config.toml
rope_fraction = 1.0
qk_norm = false
bias = "none"
parallel_block = true
final_lr_fraction = 0.1
batch_tokens = 65536
train_tokens = 338100000
MLP neurons of a small language model. Each row is named by its layer, matrix (up: input weights) and neuron, and shows model dimensions 144-207. Each number is 128 + 24 x the weight over its row's rms, rounded and kept within 0 to 255.
A block is one neuron, or neurons of one layer that tend to fire together. After each block is what it responds to, as a language model described it from the Wikipedia text at the highest values.

L3.up824 [ 96 135 197 160 110 137 140 133 104 142 143 111 125 108 117 125 134 163 137 126 155 143 126  80 166  91  84 120 141 110 131 127  79 146 120 101 139 149 123 150 164 129 136 167 135 131 123 124 140 118 104  88 133 117 135 117 128 143 152 151 107  88 106 102]
Description: Past participles in passive constructions, usually right after was, is, were or been, such as was taken, is prohibited, were killed; also list labels like Edited by.

L4.up15 [158 155  74 158 127 143 126 140 125 126 116 155 144 156 137 143 125  98 110 139 135  98 127 144 133 105 112 125  96 172 100 163 119 111 146 162 110 143 101 128 140 171 152  85 120 175  99 120 126 141 163 121 121 121  91 153 142 149 137 117 135 113 126 136]
L4.up164 [128 101 130 146 141 157 122 148 137 101 153 126 131 151 136 153 106  97 164 159 156  85 122 115 152 116 116 111  79 137 105 143 127 114 116 149 114 147  96 139 100 133 136 119 114 161 131 168 115 151 147 131 131 123 164 133 163 141 127 143 118 170  88 200]
L4.up169 [125 146 127 132 150  90 109 138  91 143 142 143 115 153 106 136  95 102  93 101 180 151 156 138 176 110 118 195  91 150 114 112 164 126  64 146 117  96  91 108  75 131 102 129  98 170 112 159 123 115 111 117 132  99 130 130 152 157 118 140 133 168 169 133]
L4.up199 [122 141 107 119 122 127 141 132 144  94 142 172 108 104 110 116 134 136 116 132 153  90 107 100 124 116 160 125 109 122 124 133 111 105  97 129 148 138 102 109 105  78 116 166 155 161 119 156 100 121  91  81 128 153 100 143 127 116 164 137 139 127 119 108]
L4.up201 [157 141 129 153 129 114  98 115 116 128 130 123 160 130 120 135 134  89 162  91 125  96 114 156 115 132 132 144 140 130 119 123 129 106 140 109 189 125 103 147 123 132 158 116 124 121 127 164 133 162 111  94 116 133 110 137 138 120 118 110 181 124  91 156]
L4.up210 [101 132 171  83 172 109 151 123 123 106  86 138 103 113 139 128 114 129 162  93 142 104  79 123 118 112 109 137  69 130  92 103 134 110 111 181 143 117  93 117  94 135 149 104 121 160  94 147  85 131 135  88 116 152 138 111 139 172 161 182 159 121 130 135]
L4.up367 [127 149 107  95 115 175 116 134  93 148 135  99 129 120 103 168 180 117 153 145 121 120 151  83 134 126  84 194 135 109 129 146 156 102 159 114 142 162  99 120 149 106 114  57 117 132 112 140 166 119 130 116 149 157 102  66 141 116 123 120 131 103 146 146]
L4.up377 [110 113 106 121 141 139 108 130 116  72 125 165 130 160 106 140 130 116 140 130 160 141 121 114 111  98 154 147 177 163  94 135 147 104 104 129  62 102  96 179 140 127 133 147 195  85 101 111 139 137 118 145 140 109 135 124 193 109 153 139 135 150 111 133]
L4.up536 [124 117 133 133 169 121 140 134 101  99 157 119 144 128 155  94  74 150 153 117 110  85 116 149 142 135 120 137 108 146 126 135 117  96 147 155 135 131 144 119 183 121 145  87 155 121  95 141 132 141 134 149 127 124 114 148 139 109 104 172 124  79  97  93]
L4.up576 [132 122 121 183 145 141 116  90 138 128 122 136 170 165 149 122 112 157 126 115 123 114 122 159 154 132 106 123 114  94  82 130 142 107 124 158 131 114 119 134 139 140 154 138 142 165 123 154  63 155  99 169 135 167 120 157 138 109 135 113 171 171 106 156]
L4.up617 [125  94  99 125 112 162 148 134 128 124 140 108 159 120 145 108 118 140 106  93 119 132 154 134 143 113 128 104 106 158  98 116 183 114 123 148 121 113 107 105 171 142 147 144 113 158 160 148 135 180 126 159 136 128 138 140  96  81 117 135 134 156 124 143]
L4.up837 [147 138 117 101  94 137 158 148 140 113 121 112 164 116 128 107  92 153 141 102 141 103 169 134 133 134  94 116 122 119 102 104 100 120 118 140 130 121 133 139 124 153 115 154 125 141 114 126 122 128 116  65 156  99  93 158 127 150 111 101 119 171 116 153]
L4.up879 [107 105 128 124 127 134 132  97 172 118 123 157 120 120 132 120 123 146 112 108 123 141 129 125 110 109  84 132 126 133 114 128 146 101 142 161 123 109 140 142 159 116 119 131 114 214 154 139 157 146  94 133 151 131 139 173 142 122 175 133 145 175  96 125]
L4.up981 [133 130 113  94 162 168 130 109 137 129  89 167 110 122 127 129  84 109  99 103 138 103 103 133 143 142 101 145 145 122  98 124 105 117 129  98 176 158  80 151 119 133 135 148 136 142 143 107 128 143 126 108 123  94 101 126 158 112 129 169 151 116 154 171]
L4.up1003 [139 123 123 128 153 155 148 118 136 125 158 111 143 137 131 137  81 136 168 127  94  91 124 180 106 111 154 123 119 148 151 110 124  98 124 145  99 152 163 162 130 162 171 117 133 153  85 147  99 166 141 126 180 134  84 129 158 115  80 111 113 120 121 109]
L4.up1014 [121 134 150 185 154 135 113 112 133 144  98 139  97 143 136 126 146  74 126 113 161 143 160 113 131 108 108 159 147 117 110 121 152 104 102 153 171 144  70 183 149 158  64 120 147 115 116 132 124  86 114 134 133 111 148 135 140  80 168 100 115 152 118 110]
Description: Inner word-piece fragments in the middle of longer words split into several tokens, such as vague, obvious, education, perspective, rehabilitation.

L3.up551 [ 84 107 127 167 178 127 121 113 163 112 161 166 140 161  90 120 174 130 158 136 103  97 150 120 174 154 127 144 104 116 117 119 151 101 105 123 119 138 123 110 116 111  86 128 160 111 140 157  76 172 120 140 125  85 129 136 147 124 170 104 117 104 108 126]
Description: Middle subword pieces inside longer words split into several tokens, often after a capitalized prefix, such as Int-rod-uced, Pre-ci-sion, Rel-ea-se.

L3.up348 [123 163 142 167 127 156 141 134 108 129 124  79 129 153 116 132 134 134 139 165 104 109  89  87 145 130  84 106 155 154 131 123 101  90 135 103  89 112 114  83 143 126 117 113 142 152  75 144 194 117 137 175 136  93 118 138  98 134 139 130 146 131 153 106]
Description: Year or day numbers right after a month name in dates, strongest in Wikipedia birth-date parentheses, such as born 15 December 1988 and January 20.

L3.up1016 [143 145 153 149 116 150 180 117 130 104 102 131 100  91 126 129 161 125 153 190 126 121 147  86 134  54 118 130  96 136 158 156 114 136 112 138 144 114 114 116 148 157 129 159 126 118  93 166 120  80  79  97 193 100 106 139  91 129 119 113 103  83 151 115]
Description: Final word or word-piece of a section heading, infobox field name or table label in structured Wikipedia text, e.g. Alma mater, Chemical, Career information.

L2.up66 [ 98 178 147 136 127 146 130 180  98 125 194 114 117 118 115 126 146 139 122 185  89 104 135 130 154 115 102 118 117 176 108 121 153 129  89  99 130 120 120 115 153 105 130 138 160 134 140 131 124 149 115 148 118 149 115  84 141 136 109 138 142  85 139 142]
L2.up213 [ 91 188 160 133 135 122 132 123 136 113 121  98 141 160 160 141 128  69 137 124 138 100 105  90 118 109 126 116 114 153  87 195 119 117 138  93 116 110 110 117 108  91 127 119 107 135 103 115 144 140 127 155 111 110 109 125 152 138 131 117 130 126 138 130]
L2.up740 [160 120 168 171 122 133 127 138 137 107 122 113  99 133 140 150 161 114  92 104 103  76 131 123 149 126 124 118 163 175  87 122  92  97 117 131 125 131 102 134 124  82  96 110 127 108 117 159 125  81 120 170  99 141 103 140 145 119 124 147 152 108 109 187]
L2.up853 [108 137 130  91 171 139 129 172  55  87 145  92  93 151 152 130 124  62 153 139 116 107 120 116 157  70 111 108 102 146  76 130 143  57 131 113 179 149 123 111 119 145  90 130 164 158 129 140 109 115 131 183 115 121 149 135 107 150 130 130 130 144 136 163]
Description: Year numbers and their first-piece tokens right after "in", "on", "from" or a month name, e.g. in 1794, 3 January 1895, in June 2019; also day numbers after months in tables.

L2.up100 [132 103 163 136 115 155 151 111 139  96 133 112  91 167 146 114 124 156 123 104 156 143 121 122 157  86 156 140 120 135 112 120 119 147 100  83 106 159 111 141 157 149 152 128 142 126 129 130 109 176 136 146 150 118 133 126 158 125 106  96 148 167 139 195]
L2.up178 [135 151 170 158 190 123  95 104 144 140 113 125 122 150 113 134 117 121 114 113 153 128 131 128 184 152 139 162  92 166 109 151 123 119 103 140 140 105  95 135 112 103 135 138 144 150 115 160 132 172 107  92 165 102 126 141 165 102 106 126  98 126 150 128]
L2.up366 [146 145 130 155 124 131 164 119  98 108 105  87 132 168 134 163 176 165 135 105 127 136 111 140 140 123 132 113 139 121 124 125  96 102  86 105 118 131 110 140 133 107 146 169 183 128 115 131 103 164 142 115 133  85 137 153 150 130 105  98 138 111 115 176]
L2.up512 [120 119 156 176 111 118 141 166 112  92 159 132 143 122 124 119  91 100 113 104 163 116 143 146 128 132 108 178 102 189 111 119 185 124 125 146 124 103 119 113 114 139 107 126 128 170 142 155 115  97 158 122 144 130 100 116 164 141 124 117 132 117 129 158]
Description: Middle word-piece fragments of longer Latinate words split after a prefix, such as the la in acclaim, lu in exclusive, em in commemorate.

L4.up2 [116 137 123 140 121 106 123 114 147 114 146 130 129 162 121 153 115 128 101 105 137 132 152 152 113 132  63 173 133 124 115 123 151  94 106 184 156 143  96 145 109 137  92 133  79 120 159 126 160  97 117 117 155  79 127 151 182 127 148 119 104 120 134 152]
L4.up134 [115 208 173 146 119 100 150 126 107 157 133 117 110 150 156 122 166 153 150 147 130  72 117 125 130 109 106 107 124 127 108  87 141 143 139 123  98 141  82 137 158 120 129 103 115 170 142 127 125 131  77 135 135 115  95 103 162 119 115 120 132 131 168 159]
L4.up220 [112 147  97 164 131 191 129 144 112  91  96 112 135 140  95 122 103 148 158  84 117 139  83 130  97 121 160 189  75 137 117 101 130 129 135  68 154 139 111 105 175 133 132 138 177 136 164 145  84 131 131 149 103 117  87  80 183 101 140 106 144 122 123 147]
L4.up381 [111 153 128 201 134 126 118 166  87  92 145  87 154 141 108 124 100 174 103 154 114  94 119 131 116  86 112 142  94 170 139 119 102 156 132 107 121  92 100 134 147 117 134 127 158 141 143 118 139 164 146 130 151 106 123 119 150 130 128 127 118 128 121 156]
L4.up418 [104  89 143 131 141 125 130 108 143 127 132 152 142  86 166  82 153 167 112 147 110 110 131 137 156 104  91 131 160 166 100 149 123 141  87 140 116 142 142 165 142 116 119 134 145  99 140 111  88 114 145 108 137 137 113  78 147 113  94 141 127 151 116  95]
L4.up431 [151 111 145 149 142 145 151 127  83 133 132 143 133  88 109 125 128 152 134 127 144 131 164  97 168 126  56 107 103 151 123  79 155 109 126 123 114 131 145 171 134 145 104 100 121 150  90 150 125 142 113  97 151 137 137 112 155 134  85 145 141 112 131 148]
L4.up478 [ 86 127 139  76 124 111 127 148 103 115 118 107 137 105 142 137 122 147 117 130 123 106 154 110 144 103 102 158  89 151 131  98  97 141 108 170 117 122 123 147 148  96  92  95 170 126 128 141 125 136  99 103 140 121  72 122 153 116 110  97 138 120 173 121]
L4.up509 [140 142 108 202 166 118 117 137 165 128 193 130  86 136 114 124 156 162 110  88 123 133 169 128 145 131 111 139 116  89 111 139 137 115 120 180 162 136 161 111 134 104 142  82 146 144 129 126 128 138 112  90 133  99 110 123  99  70 185 103 108  96 142 133]
L4.up526 [137 106 141 171 137 138 128 132 129 106 187 160 136 115 156 178 105 146 114 151 137  86 108  91 106 110 117 154 121 168 122 159 127 114 128 166 163 146 105 107 150  73  95 159 107 142 107 112 134 147 136 126 154 155 130  74 142 115 149 135 118 107 126 159]
L4.up548 [144 145 130 153 139 124 142  80 149  95 167 102 131 137 119  72 129 124 122 109 139 166 155 144 111  94 125 116 117 121 120 145 179 126 111  96 137 128 111 139 157 146 129 124 143 129 161 152 127 100 119 118 145  96 123 149 152 159 151 137 136  87 125 119]
L4.up550 [127 113  88  98 102 148 143 117 113 107 126 148 120  86 105 131 152 105 151 142 144 114 141 122 104 134  65 177 114 174 142 104 126 149 132 151 127 150 123 167 128 129 123 120 114  88 141 153 131 107 110 157 128 181 119 149 125 131 139 134 162 122 116 137]
L4.up631 [145 102 141 120 128 140 113 100  89 140 122 124 142 112 109 123 137 182  95 159 187 126  97 102 113 136 148 166 148 154  79 142  97 140 156 160 147 158 140 121 170 120 128 117 148 110 118 153 143 173 108 112 150 138 107 114 150 102 136 138 116 137 145 140]
L4.up762 [156 134 177 129 164 154 108 114 118  94 101 151 114 148 118  92 141 145 100 111 154 100 156 134 142 164  89 144  90 143 138 123 157 123  95 141 117 134 150 123 125 151 103 155 156 116 157 126 107 104 138 129 124 107 112 124 142 116 136 150 154  96 126 162]
L4.up799 [137 113 127 131 124 165 165  62 136 151 119  76  77 129 177 164 165 106 129  94 128 125 122 126 145 112 105 124  90 130 100 132 126 115 138 106 104 144 142 163 159 144 160 162 153 147  92 110 113 141 127 180 150 142 117 115 182  88 122 115 128 134  96 153]
L4.up868 [125  94 133 173 129 108 118 125 128 138 143 105 107  90 153 112 155 167 147 130 145 139 164 150 132  77 115 124 110  87  90 112 108 133 116 153 161 160 121 121 155 178 101  93 139 141 156 107 107 118 112 147 137 166 100 150 136  79 126 109 113 110 144 109]
L4.up956 [ 90 162  95 162 142 114 116 112  90 126 144 161 113 104 150 138 100 113 157 139 144  92 122 105 136 104 114 115 131  86 106 106 115  99 111 166 136 140 119 147 130 146 160 106 155 106 109 134 136 124  87 136 103 113 124  66 129 113 164 125 115 114 127 116]
Description: Past participles right after a form of "be" in passive clauses, mainly building or making verbs like built, constructed, designed, found, and also word pieces inside other words.

L4.up10 [115 127 104 147 133 172 131 157  89  71 100 104 149 124 118 147 118 114 146 155 109 186 116 183 191 143 116  87 154 142 131 146 110 115 123 114 112 144 103 163 150 137 125 140 138  94 119 145 138 146  98 169 128 112 127 149 117 102 100 157 168  78 128 112]
L4.up91 [157 165 115 184 113 132 116 113 132 125 142 135 125 120 130 111 153 131 178 141 162 129  97 112 132  98 142 153 150 106 127 105 139 135 105 128 138 125 128 102  69 131 120 120 129 156 151 186 116 119 182 161 111 119 137 127 119 180 136 135 145 137 159 168]
L4.up146 [106 122  84 161 137 134 139 146 135  98 120 122 150  93 114 147 158 147 145 142 129 131 141 145 106 155 156 138 137 114 127 146 129 101 121 115  99 118 146 155 120 139 142 125 118 153 166 153 125 139 131 109 129 105  69  70 121 132 109 160 121 159 142  95]
L4.up215 [107 179  87 121 150 179 151 139 122  82 126  83 152 138 164 149 140 125 164 119 137 110 121 122 163 138 102 184 148 168 122 160 158 112 119 100  71 125 120 156 150 120 120 147 176 123 143 113 135 125 129 141 106 190 113 147 122  78 123 128 171 104 141 123]
L4.up370 [146 176 105 143  72 172 119 130 140 110 100 120  94 124 147 164 131  89 157 101 105 154  89 110 124 132 135 162 126 126 115 120 161  97 117  95  91 141 134 156 103  98 149  92 116  99 153 134 138 164 105 163 129 151 109 137 103 131  82 110 153 128 133 134]
L4.up416 [117 143  78 164 140 185 148 122 122 126 151 140 105 108 151 146 107 139 125 159 137 140 120 118 151  86 120  74 125 121 137 132 121 141 122 118 138 204 156 113 115  95 155 132 108 145 137 139 151 137 128 150 155  90  74 135 121 138 146 124 119  97 121 133]
L4.up449 [135 127 111 176 151 178 146 131 118 136  73  97 120 127 108 148 138 112 170 135 102 127 147  94 140 110 133  86  92  97  96 118 166 124 141 116  78 159 112 154 133 121 130 133 142 185  72 135 132 123 106 124 156 140 125 112 156 137 103 125 126 133 134 128]
L4.up524 [121 140  68 117 122 195 125 124 115 112 146  96 134  90 129 142 116 117 183 121  85 153 146  99 124 145 126 116 136 145 105 154  90  73  91 139 125  60  88  72  90 108 119 133 130 133 118 172 168 115 159 168 121 147 130 126 108 152  75 130 151 114 143 145]
L4.up624 [162 170  96 103 147 113 141 121 172 157 106 138 171 112 148 103 135 160 160 131 121 142 118 149 150 136 152 126 122 118  97 142 145  80 112 148 156  87 111 118 148 133 124 113 150 144 130 147 121 106 127 103  95 165 114 101 168 100 121 115 110 114 159 143]
L4.up643 [156 139 136 109 131 150 130 115 110 143 118 145 166  93 122 143 158 120 172 146  97 157 109 127 122 112 155 138 131 136 129  99 123 111 130 109 123 118 110 133 128 113 150  92 176 144  54 156 107 102 121 115 147  61 117 132  91 138 103 122 154 151 124 149]
L4.up731 [104 151 126 152 130 114 149  90 158 140 111  78 181 164 162 118 100 110 162 124  95 144 146 155 178 100 131 123  99 148 134  99 109  88 104 119  81 117 132 143 136  84 160 135 131 166 107 145 129 149 106 137 135  91 117 176 114 138 122 157 147 140 113 186]
L4.up803 [162  88 135 145 166 168 140 119 158 110  83 134 120 134 113 107 119  79 176 156  88 128  72 173 113 136 132 108 136 124  81 158 137  87 142 145 158 110 107 104 112 120  99 105 140 154 124 138 153 133 137 109 104 130  97 119 124 117 119 118 142 133 175 157]
L4.up813 [ 93 165 106 177 118 144 103 127 122 134 173  89 122 119 117 148  95 144 142 106 105  94 104  90 150 100  91 117 107 142 118 115 138 118  93 148  79 114 102 112 132 103 129  71 128 153 110 137 143 138 138 159 120 138  81 141 172 174  99  93 185 127 171 109]
L4.up861 [136 157 117 153 119 163 171 107  94 127 102  99 100 131 130 142 129 119 167 187 130 117 126 116 143 116  89 119 116 122 139 143 136 120  80 121 127 131 130 145 123 160 109 135 141 168 106 153 134  91 104 139 125 147 109 127 128 147 166 138 110 140 162 144]
L4.up914 [108 139 102 132 118 148 173 115 151 128 120 106 107 131 185 142 116 135  97  66 112 106 113  84 108 109 144 121 135 154 116 135 105 133  86 110  88 159 135 102 119 131  97 112 119 110 158 129 148 113 150 111 118 134  86 111 129 142 125 149 149  85 123 120]
L4.up991 [165 194 109 122 141 159  99 160 150 135 106 101 142 110 163 177  87  93 152 156 142 106 105 123 124  96 131 150 138 194 132 132 128  97  94 135  94 148  93 113 106 154  94 134 138 138 146 127 142 113 136 122 143 138 118 120 126 118 132 191 148 112 140 116]
Description: Final pieces that finish a word or date, chiefly day numbers after month names (May 6, December 2) and nationality-adjective suffixes (Tunisi-an, Serbia-n, Canadi-an).

L2.up195 [141 122 142 139 125 184 120 124 188  92 169 110 143 105 146 143 127 120 119 135 129 130 152 145 138 120 115 114 133 117 101  93 130  99  86 148 133 153 110 132 122 107 126 185 135 128 104 150 131 134 106 115 133 112 101 137 142 129  75 125 177  85 131 111]
L2.up328 [162 154 141 143 152 127 199 117 135 129  94 148 117 132 161 131 110 151 137 181 142  91 171 100 164 116 120 108 113 143 149 167 149 136  90 173 106 144 122 153  79  99 142 133 124 137 123 114 127 161 144 144 131  90 135 120 174 119 133 133 129 158  92 140]
L2.up673 [180 129 101 119 156 166 138 133 122 132 133 114 162 102 134 105 158 106 103 128 127 113 143 107 136  99 138 101 148 114  91 136 145 138  96  66 112 132 119 129 136 158  97 187 135 150 122 142 135 112 107 128 151 152 129 155  87  95 136 151 148 150 105 157]
L2.up848 [163 124 131 154  76 126 175 147 152  81 147  61 148  84 139  87 171 100  95 126 143 151 165 106 168  74 163  95 117 151 124 113 159 106  96 159 134 193 149 146 127 112 113 143 104 129 125 151  99 144  97 128 117 110 108 120 128  76 117 128 116 126  75 111]
Description: Tokens that begin Wikipedia section headings or table rows, such as life in Personal life, listing in Track listing, Register in election tables, and pipe cells.

L2.up46 [121 130 150 140 127 126 126 137 108 135 114 102 159 181 123 118 132 168 103 157 141 107 142 126 155  91 122 127 110 141 119 117 134 125  95 165 164 154  99 149 122 160 118 140 116 128 126 135 111  92 180  92 126 100 108 117 141 105 120 138 163 142 137 163]
L2.up139 [188 127 116 158 159 129 116 124 110 152 113 135 154 122 146 148 169 174  76 126 147 128 149 138 169 150 142 101  89  77 107 156 130 114 118  96 111 151  87 136 132 146 123 149 117 163 145 120 142 135 132 146 128 138 131  82 182 113  61 154 151 142 159 125]
L2.up555 [108 157 139 145 146 138 125 113 135  96 164 101 112 154 135 152 166 152 153 173 101 147 155 133 169  90 100 139 108 165  97 133 177 102 112 113  86 180  84 110 128 164  60 136 124 149  96 137 101 155 145 148 152 149 121  78 113 138 102 144  81 129 104 121]
L2.up927 [145 111 155 168 158 168 159 124  73 133  97  90 112 153 129 114 125 159 132 127 172 117 123 112 121 130  96 115  80 107 128 157 120 132 131 156 173 121 111 130 127 117 134 117 162 125  82 124 143 101 111 111 141 115 135 118 136 133 116 141 136 140 143 154]
Description: Fires on the token that completes a clause's main verb, often a suffix (-ed, -d, -s, -ing) after was/is/were, as in stationed, invented, depicts.

L4.up22 [166 136 111 116 103 150 126 137 147 142 116  60 116 112 136 127 133 138 133 144 180 158 139  61 139 131  84 121 152 160 123 118 106 117 128 113 134 100  99 127 124 146 142 124 144 157  99 151 154 114 113 125 139 109  95 156 134 131 124 125 116 127 161 143]
L4.up33 [148 137 137 112 122 129 163 130 129 143 105 124 184 132 100 145 128 105 113 129 110 157 153 111 131 136 145 129 128 126 124 142 125  87 115 119 129 132 130 121 123  81 112 111 142 119 113 142 131 105  92 149 111 155 114 115 131 101 125 173  97 112 131 112]
L4.up78 [147 131 101 130 126 134 165 119 142 126 102 122 144  81 142 154 131 116  97 143 180 154 144  84 146 109 105 102 106 125 108 160 107 128 129 132  85 132 111 125 153 135 116 175 199 118  81 117 160 152 149 120 170 125 151 147 113 124 134 124 108 122 143 103]
L4.up94 [105 139 143 135 120 174 148 136 148 121 111 153 125 119 143 138 145  79 102 146 181 157 112 137 161 139  99 133 161 124 122 108 134 107  96 146 141 128 135 141  90  84 102 162 115 147 147 117 148  98 136 123 122 144 144 160 153  77 134 143 169 116 134 139]
L4.up124 [103 164  76  96 165 184 173 116 106 146 130  67 123 147 157 152 114  93 124 146 116 129  95 117 123 137 132 126 132 130 126 156 163 102 151 129 140 118 126 136 143 113 108 139 165 170 104 148 152 128 112 149 147 133 129 109 127 154 161 134  92 102 175 165]
L4.up254 [127 149 139 123 123 140 138 119 134 116 144  93 139 121  97  95 137 130 136 155 142 134  89 111 125 109 119 126 150 151 109 151 118 142 132 120 111 132 173 157 143  86  91 159 161 163 145 163 162 132 132 178 171 111 143 115 130  91  90 100 122  94 140 117]
L4.up265 [152 120 154 161 121 149 143 167 154 124 132 122 151 123 117 114 128 170 127 167 126 130  99  88 131 103 145 141 121 120 107 126 116  88 119 129 175 141 121 184 159 102 101 123 155 119 106 139 120 142 124 137 114 131 126 137 124 117 129 115 118 128 181 118]
L4.up374 [136 116 153 143 162 112 120 121 152 121 113 105 128 119 121 188 146 133 114 126 113 149 134 123  92 127 148 120 130  89 131 178 160 168 132 125 128 113 131 128  92  81  91 150 162 117 108 149 164 140 121  77  75 138 133 104 172 118 163 114 105 110 141 138]
L4.up434 [ 82 133 168 149 154 151 144 122 124 124  94 113 121 143 126 146 120 169 129 112 125 106 123 102 154 112 133 177 135  91 123 154 116 122 113 142 156 119  90 150 128 119 121 140 157 145 155 158 172 140 121  76 159 115 107 101 182 126 121 117 117 150 132 149]
L4.up450 [122 188 106 105 172 146 134 157 163 125 132  88 134 149 126 124 142  97 140 158 108 172 152 122 131  84 167 109 144 137 116 172 142 115 117 111 126 149 119 148 165 106 101 182 166 121 136 143 140 124 152 126 145 106 119 140 121 107 129 119 154 145 123 102]
L4.up498 [110 120 136 121  90 132 160 106 105 144 120 120 156  98 123 115  98 149 120 166 103 125 123 148 153 116 107 127 114 132 111 104 188 145 145 137 104 108  98 148 111  71 131 106 102 149 141 191  72 135 111 121 116 146  76 152 137 138 119 126 112 144 165 139]
L4.up678 [ 69 120 124 134 156 120 139 137 162 127 132  72 148 150 142 128 139 130 128 164 159 150 137 157 139 130 134 122  96 107 141 133  95 101  61 110 103 138 144 139 147 119 123 130 102 168 133 149 105 111  84 136 129 155 133 153 115 100 161 129 109 138 117 126]
L4.up823 [144 123 149 108 145  98 136 113 112  56  89  93 148 140 103 181 119 103 147 108 116 101  90 110 133 121 133 158 132 122 114 100 127 120 111 144 117 106 135 101 152 103 122 151 113 150 147 155  86 136 102 128 111 155 137 137 168 122 105 106 104 124 116 135]
L4.up875 [ 85 130 144 112 137 136 152 131 124 119 104  88 126 167 113 156 140 105 114 136 139 120 134  58 125  93 113 124  93 110 125 119  88 101 131 166 134 127 114 123  95  92  96 156 155 149 120 175 119 107  99 133 125 134 110 164 160  98 116 110 142 119 120 188]
L4.up900 [131 120 119 119 136 136 120 127 150 109  84  84 142 135 119 161 114 101 161 114  77 117 155 118 123 125 156 149 139 114 118 153 146 137 140 135 133 104 109  96 144 113 134 137 181 192 105 162 174 116 151  87 155 155 123 128 138 158 108 145 118  97 133 173]
L4.up982 [135 169 131 153 138 110 154 118 118 109 119  83 169 135 135 160 110 103 140 133 125 123 107 154 130 131 132 146 117 136 132 127 127 103 123 151 100 110  81 151 123  75 112 129 142 172 135 132 138 152  68 139 132 124 117 108 168 119 112 127 137 139 131 131]
Description: First header cells after a pipe in Wikipedia tables, such as Year, Season, No., Rank. Also fires on other structural starts: match-date months, lead-sentence is/was after birth dates, and "Early life" headings.